{"positions": "rope", "rope_base": 10000.0, "init_std_down": 0.00304, "optimizer": "muon_variant", "lr": 0.00488, "decay_fraction": 0.31, "final_lr_fraction": 0.1, "seq_len": 1024}
MLP neurons of a small language model. Each row is named by its layer, matrix (gate and up: input weights; down: output weights) and neuron, and shows model dimensions 128-255. Each number is 128 + 32 x the weight over its row's rms, rounded and kept within 0 to 255. Numbers have three digits each. A neuron's up and down rows have the sign that makes its largest values positive.
Before each neuron's rows is what it responds to, as a language model described it from the Wikipedia text at the highest values.

Noun-modifier head nouns. Common nouns, often the first word of a compound or plural, after a quantifier, adjective or verb: community blackboards, concurrent jobs, infectious disease.
L10.gate651:049152154201111157103131139084113123083207115125180153134162153123130164065067116102151148094138090166149156116137043138128165098121164153087139087073127136093155139169135095096109099095116112084136084166130167094152059166136075130040067134134080084091105143083122147216090139144192140097143172147169124096133100097160144121150134101127070155130094143143138116167112110135137093076189
L10.up651:205131095133118082123133129176155104119148097157116174181165159180180128164105074114158142089137082111143082047054143145066106142088124159125122122054112143099186129141130066100154089127149113074137172137128085137163036162175095167125143161106071161116127136152091130069139134134162136140167086119179173138141161068129107151166094172135141169107146109144083135113126126159141113138143
L10.down651:113069147134102109084151085152161144188092152065145122106061130129113067044165080161184131146060140109142146139181153202190128072162086119158110082173089119122144067135171156132112108119107143181153094088115150074121191097110094133101137164134096120107189171113128157171179128107124154139133092119101117145190133157098094137133112115071117189117145138181141092084086151164121108155152

Word-initial consonant fragments. Short word-opening fragments split off from the rest of the word, mainly cl, pr, pro, h, in mixed text such as cl|uster, pr|ince, pro|se, h|p.
L5.gate62:088100151125087132114152140198116105139124124104177137090134058217085167123133170084111163097132097079154149112139160112202086093131125129080165127045122130114070182079116091167177085112143088131101129133148115071116182156069158167093113093151130110108136153102155094045182124131158114115111145170105165112104120102147085127058096117119129111152095140125062168087101179111090095165102
L5.up62:135123147133097195090102089167160098058127148154108193139152090233130151092100135096072197145124131091132106134144155139153147120157111168113091160138099132062122121159115130136144080171213080113093148138087099084150170116136128177146129094144128183125108142107165150083121105171107112234138173152178170106139123101120104083102161083140124157145138113159088133161124161173170121131129
L5.down62:128149166118151060089121156060133180102130129124152073121104146097112068124124164157159070142173105152163135142127142159118077150101141151148115126161161117186097128125101115100096173141094154161140151139158135120116133123179129110150153121123131083108186108148104139166108108112166109058166074051050075136158168167093144096145070120107168129086130054167112140116123170130123114087101

Person-description start. Tokens that open a phrase describing who a person is, chiefly nationality words in biography taglines (Swedish, Greek, American footballer) and "a" after as/became before a role.
L10.gate550:156122147170114096073141120091117124136133133105166103137178182106191088137083158112147120107087115146117137124166136139117104119167110126136108078094050153112147109109125153134084181099145112189166199121136148130250138097179143120099131161133198133155136160168114106159121135118140120147156158075138141112109139146137112152114162080158099075154122110123081119254164151138163128074106
L10.up550:163091172119106110128120161162154135139091118104121123167096166051136107145104125082152082104042106084081131085023122113146138137132138113128127161112113157135180096119145088121089162146167143054180107153105124116139119147187131144114069129201108180081030144153109079073128118121091071138120125153120116140136104104121114103041102080083134144150138131142184071132116194115091113127207
L10.down550:112177168071169179111093129110160114175136123135107203076156088153089165092114138114098171131155108082189149145139167134134126084100123156082158135139139115120094124162162117136138157121130066137054092090091098134087137117138134122161164119104084078093198095136100152120074143137146133146141069163134197166157172116112131064163118167141111163098114108124092109111080099202173102132108

Nationality/name modifier starts. First word or piece of a prenominal modifier opening a proper name or compound, mostly nationality adjectives: Finn(ish), Scottish, French, People's, Ecuador(ian).
L10.gate260:172095107136125142125185171207137148168152132095118118108121125126103091104132138138134168127151156133116115173173076199141134141111081134184120163083075128145125134079133145071121138121123158095133074103145139156181128144070117170134136145154138055128096192122137173111142146154097142075130130161128177118134129123132072127127168150116093160080105113168117078111076125133132163152119
L10.up260:163179088157167102136223173133150081116163123140097138167070128168087114110199142105193122078132063107135083099133144121152145072146112171055127139114172156129170158115109159149146138169103117146162149104137166115144146131173149117125126127169141128068133095153135129106169107147156105112171080124149179084034156099116130095121130085130158124121131142135170104124121105070143129139103
L10.down260:133096131059110164164145127212128187154139117187119153107101102135086162108112175133107140136129117141096097205159082145147177187148155063176071148164117155096154098169161127169154112166153126135068137144163166092156154178139102143099155137146134114114145100185073104135096175148042092145144160102185104190093125117078127129158123199149142115105104144147116166105114130153102132090099

Word-initial fragments. Short opening pieces of words split into several tokens, mostly C, H or Cl starting names or words (C|unningham, H|oyu, cl|imb, cr|iminal), plus occasional possessives like his, their.
L10.gate534:164098144114119132154129111151134187160078181122154125080134119101116128137116118144187140170169107111151094145134118085132179147167177112157174083151148096137078094121155074074135110085100083107145123125128211094086047143119149171165142104114101143061092139151134101158135125101145136139140193105121188135112175143090080135159163144125100136084166131079086109158193161117130116129141
L10.up534:154121145089146139156133159178195152131088168170135140182117117155132116076189111103152123093091127094125149163134144105181128154122102109205161128073147061074141163138094093128119111084138099128200081131146190111133138142089104145188131057148153103160095174130122156146146105105116156176152151128124110120145112138151198107196150157144086142161119106136145138094123170082113097095143
L10.down534:129129143088070096092137109196151147145078095133125097224130136179173109163128098140125145135125149142184170070137108068138106126091122105067111142166161150134115137160114201155116097149089150146081196123177101146101172092136144140089102069085137093104143104059127124071114112109136170090127118191139126088128154225129082106164066152152146133135170160101099121134132161102079135150148

Word-start fragments. Opening pieces of longer words, mostly proper names, after "the" or a comma, e.g. Ro(osevelt), Gl(over), ins(urance); sometimes whole words like website, belong.
L4.gate520:179130115149130174168113179160079105111093129114161094103150115104158161137175098119173106187175119125135156167084179115127105148122095075085077115235122155212162105081137126141134157161153168146217096167120139144164172059094097084161105096116089157157133126109155186112140149138145127154094116145138062130145125104100128080145124150146152147118122082100152123070121118185161099136113
L4.up520:123111160102070139172086150166116128090122094108135152147087118081134106135171140178105012126154109089079140110094103196111136122117079072098046110142146109132083123126108118136148133130160214137112080124186132129143102091107062113123130142118089144149115070131157122136125190174117066130055134134086132088175106146129105136143146076178119151148111138116067109103089062112113110106133
L4.down520:186145156183205126108171077085141106150126157200118146091165172167145107088080118139070175110112133173144115164169111095137117147180126186149160154079113096069163118139128103111127129168117076092122183103105121128115113151166220125081146109106177089105152168135085124102092080091128131087151147109144161170099087111136150122135163152105122160139145091164127104145143178127133177155138

Diffuse prose and table tokens. Mid-word pieces (con-clud-es, Sán-che-z, Lj-ubl-jana), verbs like prevent, located, cause in prose, and table headers, digits, coordinate marks.
L4.gate648:138163068121149096129164130135142150122154091107100139103140095172119074105082169102109150060172168088146124207096129114178173134150088100122114102096105097084150166070166134136080141126123087083157094090133120172088113120097145083090109142135121121143136136138153145097113152151135141140107161085125082146126136155129151139120109078130093092158109088112138160128141141116182138208096
L4.up648:107158101114108143135146053103161190104161104188151130133150143086140115148178160145136142126080100169120134161130129108203126130125100165167174169107132143138147159109059137144139168135118174144150156167092111133126106096090167106099058106068086155084131107164113127062124157137169130198136141107118105118132194099223150076121135164075050094163121154115062161122115124094160153175158
L4.down648:099196102092135150119165135141099115149112167154144085083185127123114170128082130099148156155178142080131175129100158118112099067070110116135092123161133169156092125114127122167165165143096104184104115087185165143147121128141099075194160169232098159157151131139096124157139134159124106078149105118164207163092128173100042155145108088156138159103159064217131101158104113163120132127115

Word-start fragments, mostly "crit". Opening word pieces after a determiner, strongest for "crit" of critics in film and music reception text; also ex, com, num, plus table digits and $.
L5.gate158:181172099169213069153086132107140114156119067108147104137162187064094185166120104175185135121106146149139105078107097159124129193156145101081134124114110123130062108115130110122172134117114088150216119141069178087128171085095134121134128122153142155111099139096119148058139116124174082130132139074173089149152141141179158091146144141182099154121061154108133097107055132154159129115097
L5.up158:095162115138089106161057114190117075129148176087170154157160086116138144099124137133094140146096089096164135070107168175140136123125084131173147076122148128143117115099100081108191137143085126128115159165096143186097116136132138131180113159165090159148065132156132139099121144074181149170155165126161137081143126132120104083131181134126099201142109127117102155134114170157136044133073
L5.down158:150193146161149126103176111151189169166121114124129175144113147178065104100083218132107098093105085167115098135092104082077149128123109122113160125160120165157131126182125170140095143076126157139148149173150160102165154165138121157060106071083127107139147120083101106105108130159168130137148127111124141084141161132109133153142141083160101079123134116171116154093136096096166120156164

Head nouns after determiners. Generic common nouns closing a noun phrase after a determiner or adjective, as in the global problem, flagship product, offered the job.
L5.gate416:170126120090071143108160153142105119105160140192146133119136146155142124196164153110069179144122146134190095113083154155075140167077147051153110255117094172098110099127094138103104125135114138124115070117135124182115163133120141104081155129126073111118110179164116109167125071121070082089113142088154115129108088091113149116110135149114124161159138153083080121096118156146161143121067
L5.up416:129086107086163112088129089078166124135137182079129145165125051128131136127111116139116132144162137124121098087123080177055182144129135122116161120152121141110168162208079149098117061164147138165123122144098163185114095050115121129042138079119144179065100116133083131134116181127147079122092134164104090096133186103086130158137158111127106105060077153056098139147055119084078185139122
L5.down416:112206094131090166130107132138141119112108097101122102067141186069143103161124142098135171108113103133106118134085146103137093126187155173077105106082169121072101174110097064132130176091153102117101167204168169101099086190069086181184189163158086137141128095106140132072112086198146113143139130124122169154178155106147099162071104095141104155108174115123106135137125158160124095138115

Word starts and score symbols. First pieces of multi-piece words (cat-cher, Abd-ullahi, st-imulus, rec-ently) plus score dashes, math dollar signs, and place names in lists.
L4.gate576:108108150136105122100152132121156092117155157089111121151127193133098142070180094056141105108149146187082084158182167144115179086096182121142138131128128133108117045125124121097136109148085135162127107144123102189148122100130100082145113125159118114133134124176077115085141098144200105096101150159099088110124083149094059105128160130137093131159182080112128119152145151086161116120098
L4.up576:126145147145121147121107124101114150134113132171169140102145145116127155125078146114134174172087171092178121145138151173057106054120103040129077144143177117143105112178121148050197096143091189096157159190141169148081152168140148048148204151136139148141165135116095151077073120091152095099124158079206054108141112147153137106094166162157176129100124139133084166137092191069130129138119
L4.down576:112160095122157037122171119096130152107152057119104067145131151078135118106128151158117084136178150136118138115096100092139166169153150139125154153180172170124117137145123133185094141075130073062143098131068114101143062150105087153116082151157102137128110147077148080159085116111064172185141116134137187125119129115097158102105082140134127159150178155098160093097123116223090122162080

Noun-ending tokens, agent nouns. Final piece of a noun, usually a person or agent noun, often plural, after a determiner, e.g. defend-ant, conduct-or, soldiers, officers.
L10.gate30:166109084102137158120133089159124164081072131146191107166181142138137128081104125093090119156095132158098124121076157087074115181119066107130081171124106152095120157136118115099177148143166142097159120121164100141144103131100167174141154148148108108031092124206156095150177185096136111038072146164131106081102149194140120043127173115157140139137112145022127075114162112175147103113126
L10.up30:143138111193104168146107151063135127171098140166219180112147154103112089111180112165138149122120158149122118150136110152099109074115130139149133171166115107174152126107083127058133214142137159112156134091145130126131075116075118104139135152118129092140143115153096100114130104076089114153124156166116126145066067098164156131082111133157160103112105111084054113162103112185148136140160
L10.down30:165038108108154161120125142110124180124116117153092173144086112127121124127080102112088078133143061111181169104128156154144129155180150125107131030081107150137130154121097149125180114078118117089122160146138123120138121121076118111112074110123149094141060093077114070059110148150113110141117114078157130146162128094072126100154086132095130131116121099080178182086108097046119118135117

Noun after determiner. Head nouns or first pieces of nouns right after the, a possessive or an adjective, often groups of people: citizens, men, content, pr(incely).
L4.gate32:113092149152150113097171104088117138079136120121096120156111176142112142117118184129119126120140100113110122144122107170089177116101136170124125143152157138153142151126088071088204116112100130145136116194113196161139126093090160136087155143160110170129161165068135090141204117067123074129128119122146149180060150126172097124097090088080126069149156150174197094171149176154146132090143
L4.up32:120114097144149146123117137169125112118104086168140108149109109139165111129147151084115061159127133122169157184078095092111162103083156141080171131140111194134170172141112117143126159123134078146105145186097160128110132151093193119168119083146112069118170171155094132124100150126217132123182118103085108142190156132062111165128087098150182127136081092167197111129098171169118137113115
L4.down32:109150088077097130129167112118188166062166151144121127138191188090096104142078101147124174117192138127126061096143159132134134160161163087151105167129141084143174123101175078134143182121129117118136105089163107156109131123134098116093139148133096115165095116112153072155130104141085114125120126154167129077132090129111154088144216140124147104127165141088032122146156111084122100167167

Attributive modifier after determiner. Mostly the first modifier after "the/a", as in the main antagonist, the only victim, a female householder, plus nationality words opening short biographies (Indonesian, Canadian) and some mid-word pieces.
L4.gate457:142112147123107140120131066133137128142075142149117141137149088097204099076120133142118094171111079123113150107119059083168159092108133119093161159105141106137134129157122136167125157131165146186110071133115137155093137160157126145160134156112137119100136172142104157125126156139104113183101144156146103126155138203082155087168114162124121061143107160128078150090113150148100102135121
L4.up457:164105144149097149181128155067172132102119093130097171187125123050118120080149045140097151087127107091112138125119076165163107150166088130144104140170162113110165096129152063160148145126153138149058132100116125129145142121164130139088159129121144124126118079128192111108137088096117121140136133129163124168167100129125087125151117149110133114126155147117147125110123154112194061117086
L4.down457:080142158053188105132093140194078137098151104120071085096146097139184142137090159162184125073108108107110143128119158125123134121110215146102132085105099119105105172149162131160106106151148162114165142116091234147138149123145118178167082132136087098144164159096120119138074119131161168163118081163088093118067159173159160191113095116148111097131121144144109065177142186149054187122155

Capitalized word-start fragments. First piece of a capitalized proper noun or acronym split into subword tokens, mid-sentence, often after "the", e.g. Bir(mingham), T(MC), Mar(ines).
L5.gate69:177105194148172132085140126139098177103100174135160107141161169158114056162156118146151061152159118164171130098113117137172143107056121166144038185080181144151182147185146111104170130143169156149110098161134154117136137136158137064118127088101069146086111151175099204113161144162152134157156117172090101120126155193143119107132155168140105140140070134081140121127113107189159153100152
L5.up69:148129148133098116115123143181163180099196120141153060074173096140097184108172095143089121125096103144161157134146126127189132124112115126117124160150164109114102069115082115107166065165114224170087124062106145069106160117125116110105120113110106123112055167160164159166094121064141113167155112140112152079139153085083101099147105100143044127181122111143139129143116120209142161103128
L5.down69:106103141138140142183132133161127081153176147166145138091113107168166105181168165137096175096135185149107121123108062062153156140084123136140059146142114131116181153142065146134187140111087089080128151106142133114179120154130166190070147136136140217107130166150078150163147198129134149193106139152196101121149130122142203138112145166144186111123123160093151126051137081104124107169135

Time, place and type adjectives. Descriptive adjectives and prefixes of time, region or kind that open a name or phrase, such as Early years, Old Frisian, Eastern, Central Arkansas, Black.
L4.gate367:152093140131116103110100112087126110072207094170144072186141090118078144111165113112121114139097158112141092190139122197120152093095132116100082118189169095160125169108222101085099128107136194160165129095174114130110161138129155115132123138195137132087119172139121108136141114124113129174191113129148154106105121091106153092141136082109082096108099185113203110171101148119130139142190
L4.up367:114055162122154091110112079153148104069211128109146105132096120164133183083155115108137118143113161125077129183167127157074189103120117130069087126160142135154120151109163127094122067109153157154120145039096128140104135152155126137074146150142129133125088136122168117144115095118134133142170110155143121109075089090103103082159073098159120111141144142114132158151101130133155167157112
L4.down367:121096097126124095105115181130067171150173094157166111182126073137145144120184129130186187101155115062128113061121109102174121098127105166128072130087123121061156149103148120131145109121109123129118196068147170076188090096155110137164132166184197137129162141175120115105127170146061122181182135130112106120115132157150065134112095139095135091086147104128164077130124110131071103101123

Number-unit separators, date openers. Separator symbols between numbers, like the minute mark in coordinates (86°32′), colons in track times (4:12), and decimal points, plus sentence-opening In or On before a year or date.
L10.gate547:186149151187098169154030092225109087158083163105191168123123179118174106113121134149160178189148136152092132144094106116128136131117118094105140120115163153160162077145139107173139160104134107141131104132133106073170183151161098151091116133148143191101126100157114139135097140066179153064148142123125126134130146100148113125145134061109163116089103099078087142129093135119161145131077
L10.up547:094125089071103174158114185125099101090177145151101077152144096069129135139160168094114127122099175147188133166127174177127104165107121139091106158166101136120056111116168112126144130077121138117126106126113180085136100095116126095122097121156148101126124107162088082140156125129121122047099119080170155169065134112116122119126104139068111118156125139128132108185067114112116124153114
L10.down547:132157168161120147146163108140110117074096159055095116141108091094105069097144123146059104131088158084144191153103148175178114179088155098138079172163081177125135097067112100162118156120100130154120109110184106152110133031104118163135098141152115128105142122119100094140114124170147134125168135141091150154131133159127132000126125104071149140102129185136175159092093077168132134153125

Abstract domain nouns. Generic abstract or mass nouns naming a domain, resource or activity, often in lists or compounds, such as information, data, education, origin.
L5.gate296:128131125103063154151140123142161083158117126087167174075133133168149089167117115077149128086083139082050075123134108114040135127095122181112185123121205154147126160092137064107145071111187158133037144165126188093149098126159128148095129067118128106159100092179141107137136110160131174116158072082070155139101148099140136092099119122151092107118119155133104122150128128157117126151130
L5.up296:109148087139109120101114116172183156175164096127113113112103126123122088159050126142115204057108169136163128097169157202046155145133142183112086128087158118164183077137109121136118142099137105102093101106145184137070071134123151113130139126072093112106092083158183113171127154120099147082101089164126087099101114124137125065155160116131098151103165160153062115140071129120086152158176
L5.down296:129148141095123127142146122139154071090085087151152095160086143101184118113193141121120120059114126114057120109077139121122083168119146147133189185134130167159082173129039117105134073094121138131116126145145120107178192139125072185104112097223132126147138135077124200131133143151129089145122175126107089192122062173123107194124147137093108143114120171156135130142150093114131151180102

Start of list or table entries. First word or word-piece opening an infobox line, table cell or clause, e.g. Website, Bronze medal, Starring, Racing Santander, "deg" of degrees, and linking words like later, Similarly, According.
L4.gate399:136143110107121133128139104082121152156127059124129147110179150122119147150165166133110146079149151166152141142151160141145180142158159193102116106118125114148122045116083141126125138145125133184084126101092117151052104118165130143161129140169209102103163143155082117119087134088186129150058135090153125192097115187133142094104172165098193172105112128124162108145134127154187122110096
L4.up399:141144122123137138158154114060096049151132109121141100100118111088111134114148144126119074147130160131136133117139165131108117115110156090183150131100126130129149149160122097166204150048158137104182182163171173145183158156162108098099109123158133111195120081072145126088121170115074159156152127071138159111108143160133167093112118096148176149104085051113135133110096094110090150122105
L4.down399:120120132112109092089118174140123187100121123117093140225118160140121144135131135154147153101082173090175130090097131046134168159109116172178070112162135164137130123147112151138068109144145144140101139114063063080053111101102168152158222082149108102092170176124082137200145141110154119099133150173094086146170091113161140146157088098147106116155086208180107118149153156179108122132163

Start of noun phrase. First word or word-piece of a noun phrase right after a determiner or comma, often an adjective, such as large, earliest, Los.
L5.gate22:168104097141096160127101129066088150138119133108093152122146113132084114131131091122098133084109173116069123120118132149151129222067094159107157183055179174120174179097109147101151125103199126173061149158127131187130073153091091129146158206142123120118110085142089135105132101095183103110152112119108138099152128134133137099121165088106175071081117129123100155109062126061128135119066
L5.up22:132106100142091123164109120115119094193158098143136135175118102135069116099135085111115133091097110124074124129137120094161138138079155144118143139159133120109161102127189121127091133109130149156055187052117078157143138122049139115096075239162155181146162090185137178152113085089107146138123132124101160118082085149144155166078116043154144105092108112182138085088114153141107107113098
L5.down22:111136162170128131129104152102089113076146108156139118147143139119116117162146124115152080144142093201149110145133133143159125146127136040142139109109089141108090121085105107121155072112130150104173123191104142144118095141239137133198156117123094070145152110114145069057152143179076141153118191125190097097151143144104157135129164146118148102172156147174159177121146147072103148115148

Word-initial fragments and numbers. Opening fragments of split words, often capitalized like Cl, Gr, st, cl (Club career, Grass, stamps), plus two-digit numbers in tables and statistics.
L4.gate414:156158168121132105138160137133119099139105098159117111122091126102134195118131212154112124139155143187135109116086176155155073144060082118114141201140139069125122154146084108176077105132191124189149105110123131159080110143053129123134103106137148125097107128122156148070101127152116105136125182212155140085199116127127157113164118113083070125130111109166098137146145115092150135106126
L4.up414:143153099119118137182130140106115095127106085141118077111076094126142160140116177137124118161133134166097137107068130172174121145115112068175126239135110050143094159146093167177083108126182137140141131131144176171103117147078099112095151129138129140090066137141159118049121124154122100155109099168159118063176109143113139106130087093097098120137139114167112114155136132032161172145094
L4.down414:135102128095129103117123218114096152169124106132124120154131098119101119094186073140150156104124140095181097118127122053153143148135131183102110036124225165063109077109153111087140102126134126144184117112139030071114100130164135074142128121095101107178131114120069138160154084123150130129084114120101176159109080166146118173159130163149169060092104171140109155097136128198060121117123

Ends of numbers and coordinates. The final piece of a split number, year, name or coordinate just before a delimiter; strongest on the invisible mark after "…″W" in coordinates, also 19'03', 9.'9', Oregon.
L5.gate339:089108122102105153143148164152107133200081116144112077151157108144126122108101150133149140069186082093107157124112121124107146112109107135104149140130122111109118136020139127098091173118120157047134097124149149140112156115138134071067109138166120112159093076151099145134126083120083109156105143146129086100109180156150118164109064149105107116140183182142078110104130135157146047117128
L5.up339:132125160153109129109128148106132097118121113151105104167134121087087138215171188106164115129130131140174148141055188152147125133162158179080134155165130174128199171164124140175181109110116151058144133177133183156111154148160120095173132115116149127089134074074107118131057146186090124161135151122188113122104131155120112103141149109087152101116110139085129166112120098114110142132156
L5.down339:181186117149094132116127082108159124110127117139105119113123143164128076091074096118095131080128161083047104116145051111049155147108093101159146071089116149145125136077153071126140139127135106140087114111155102095125031103117170110120136131165131137154146149167115191124144124076126116089111129126108148096189143085185159148091109150142187158145126072111137111133138163154143119107107

Compass-word name starts. First capitalized token of a multiword proper name, most often directional words such as Eastern, Northern and West in places, teams and routes, often in table cells.
L5.gate248:140105126165114145089143122174153133071168110156177126084118071151129135103201130107061118160110061110150127121121122104083136149153136140112136077130209119085164164092171116081140140135123155196071114095147112067121157138160138158067127163167128111089102057092193175162144151188095121165113144103144157127082153090123143113164131173176121089087131142140150067089116116133125117100155
L5.up248:146117088148116181130144184149144116113139076091147157131144118198103092100134115101128120164103079109172099115132109086114107124147134148126097060065142144099112127079061124114179137113082156109097118094109158115151167152145096124143133087118143106111140078058203164125130147091151094144128132106161167130047185118145092090142143064183075110086126106143132113099133125133152133094082
L5.down248:153099103141152107120169094073052126090204135156125144117169120121167093179162190179115155129109209156136179179075161174157133115156149135093136146121125118098116071125149139239109091155070138139122159132139101065183135097096127116160115236109166179154148138132127187180126092107105119155143145166128125183177076105165077132091128120124145123099145138154146093174128141107114152161148

Word starts in tables and statistics. Word-initial pieces or short words inside Wikipedia tables, sports statistics, and census text, such as comp(iled), Commun(ist), °, decision, spread.
L4.gate654:122172098114124150186113127058135095140124151159161133116188127086101150145146074109155147139130128108109127183086161135128177101102103105131136087118079156121102139121123133117125117039122194094155116148104185074023189125110078101074173127137212127126122087116135112140161159108118117101102121136160085145099098101154098174105155092082190129147171115096087188171102079183109127157155
L4.up654:108107164138141107089134138124083150150096130115101161116114062118128182180130107135082116106130142068117136092116102131106112114127108142134116113140174052145101155106103149093127111084099158157144136049146107167128135071094144062187119138157170104134152142129107165106115085124102096124062186083102158138133114152139095171113162077120142146164124162123128081117060132113086088223081
L4.down654:096098145131145130128170110101124124086147082173163169111128138098135141160134134127146153122164090210128089110157152193191201182164127171097131134122126070187151117100145128146147147158103107099119126181168091124130119130126161169081102136061152100097129107147120151149153145093168110157146075124179070111122091204126142115161124109178185135118108160119070132168172093134086122065131

Word-initial letter L. The capital or lowercase L token opening a new word, mostly names and place names such as Lisbon, Lombard-Venetian, Lockesburg, plus "lot" and "like".
L10.gate148:117118100120120146172152120162113156177108087177094116114077071104157131080098140077110146135127188099123108133106106086143119105164073094119162074073140156116087107110106176117113182123138138054160109164094126105147099125113103169114167197118099118119121114134199099119146126115175119139112126225125080151173115112085169151169100128101128151110138111101072105115147109087158182092067
L10.up148:106089117165092179118229111156142136189140154101116217112151146169140160146167131129077087132144137096127151141105181127081107130084148158093083090154114142110088108115099119180135145136080140135133089116165186144098072150133105178118046137119145098128080145176124176132110104158174109141142116142155105169111085113103097107129059125135105103213049121180167166159108110162094159107036
L10.down148:141108043142118132136095101126108160123085109120137098121060092157092135172109109126163116133133105107062144158163101113111160172102127181124162119077120165100125151121160135110119148101138118134150138148090065088214102139100080123107148178055143147180133168116154133132147099112185117180111103145161150154175072193055136162116114097168146172175169186087118163058180116153137161153151

Phrase-initial content words. First noun or verb stem opening a new phrase or list item, usually after a comma, "to", or "and", e.g. vice, community, job, Website.
L4.gate691:187163141136115185171156145067129149119159140133128118178113166134142085109139191084110095117125017120099162060166119136095147105139140206098155091064128113118101120114120115173113115159183074117058166202098155157163118126143114138148101107121130142150115046120110123141133158113150114144101145086116148146120111107126152108165122089182122158098079147136093173130117151175210101128134
L4.up691:150187155159146206134091085127169155136114135153146090162135133108173149159091143074148096137118105055159143186172125114117123080162128174105150086143124127113113146134120088153170100158119096101082112181150125096145144104115127137191180074118123119146102102146168120159108114141139166134153168121161150101116209113105156108126107144143070138139099115170095146115130160144151097124165
L4.down691:096088094127116085083153135129109109110121112154057177098138120109094074091135076168104153153117171146101095065131101106112121218087108091174108157116111110153149151159083156108131112078119152175101114083133151155140129178138110153097079131134179111080188156090119148161198131127128113123124135147038088141101068157134064175105156116126139121132140143104110051152109137074112126099106

Table header word starts. Opening or inner pieces of split words in table headers, headings and list labels, mostly sports results tables, e.g. Sur|face, Event, Chall|enge, sub|mission.
L10.gate600:143158115147195221142147194118125116165086092090126137021179183110158105189129141112104130100106133125162121111121144124083145130128125210184168127144147130117176153175152125154147121120119145104114170095098152128122098124071161103145117136120139131153156109206131150146119123122127123098174078096091073107116110102171099151075165117101119186145118156168082110111126139071217068025133
L10.up600:162091123161143125183170127210157099080128115134121089120097147083097093104115107186094108147164131112121148101091110103173121094181121156108105156135130128117112167113054109122135103073114117129114100163051119155162163125124111133081138082102121125116160153164145134114148112161091111141132059116098155145116115115158107161096102145096104120125113140126146054154172160190193133107112
L10.down600:136103129144074157091126100157172130153189176184166149165154115169160109137183111102111155104097124115157113096107088188086159177080131150098102073150147119117132139107150143111117096125148100134121182152101166092138128140107145088106128081148137142092059119104147146162145098080125095094100110095100128129159129084163150180127164105118097132140077140078173121088065132125146130149141

Website field labels. The word Website as an infobox or table field label before a URL; also first pieces of split words (pra, weap, adop) and units (%, mi).
L5.gate197:150092122079163075217141120124161148122163116166110155093144174101117154131065182105161100108120129143108128109142127081089120139089084085139126075122136124084145181137116118120125091142142115216086153119050116126121094112087096169096041082153066111113094157129136134184080072167168177143156135147129134098118068105125071099159087133112090162149148159115132137115104097108145178104071
L5.up197:106123155167122138140167100148152097138166161094165149093127158138111146113128118128158133084145185114122145180182139127118104146126122159106130131141110062191122145167129170148153127119128174231081126135095086109111144099106181136142170146129105153138146137130096131172201137161148184181109129144137119152160061112140131133074127139095131186129067076166134148207145161120154167146134
L5.down197:194183134128101140101133163118142147166092132153086110133159141108120172156148157156060136098115086181153112099087125113151138137066166062110125078129123140076156112105146139096126147140118101068115143122100133121151098081158108191141098151066172143130151107154160131077102103097100110110130154113133148110159147151113101121168091129140097091115183173114148111037086079116093110134062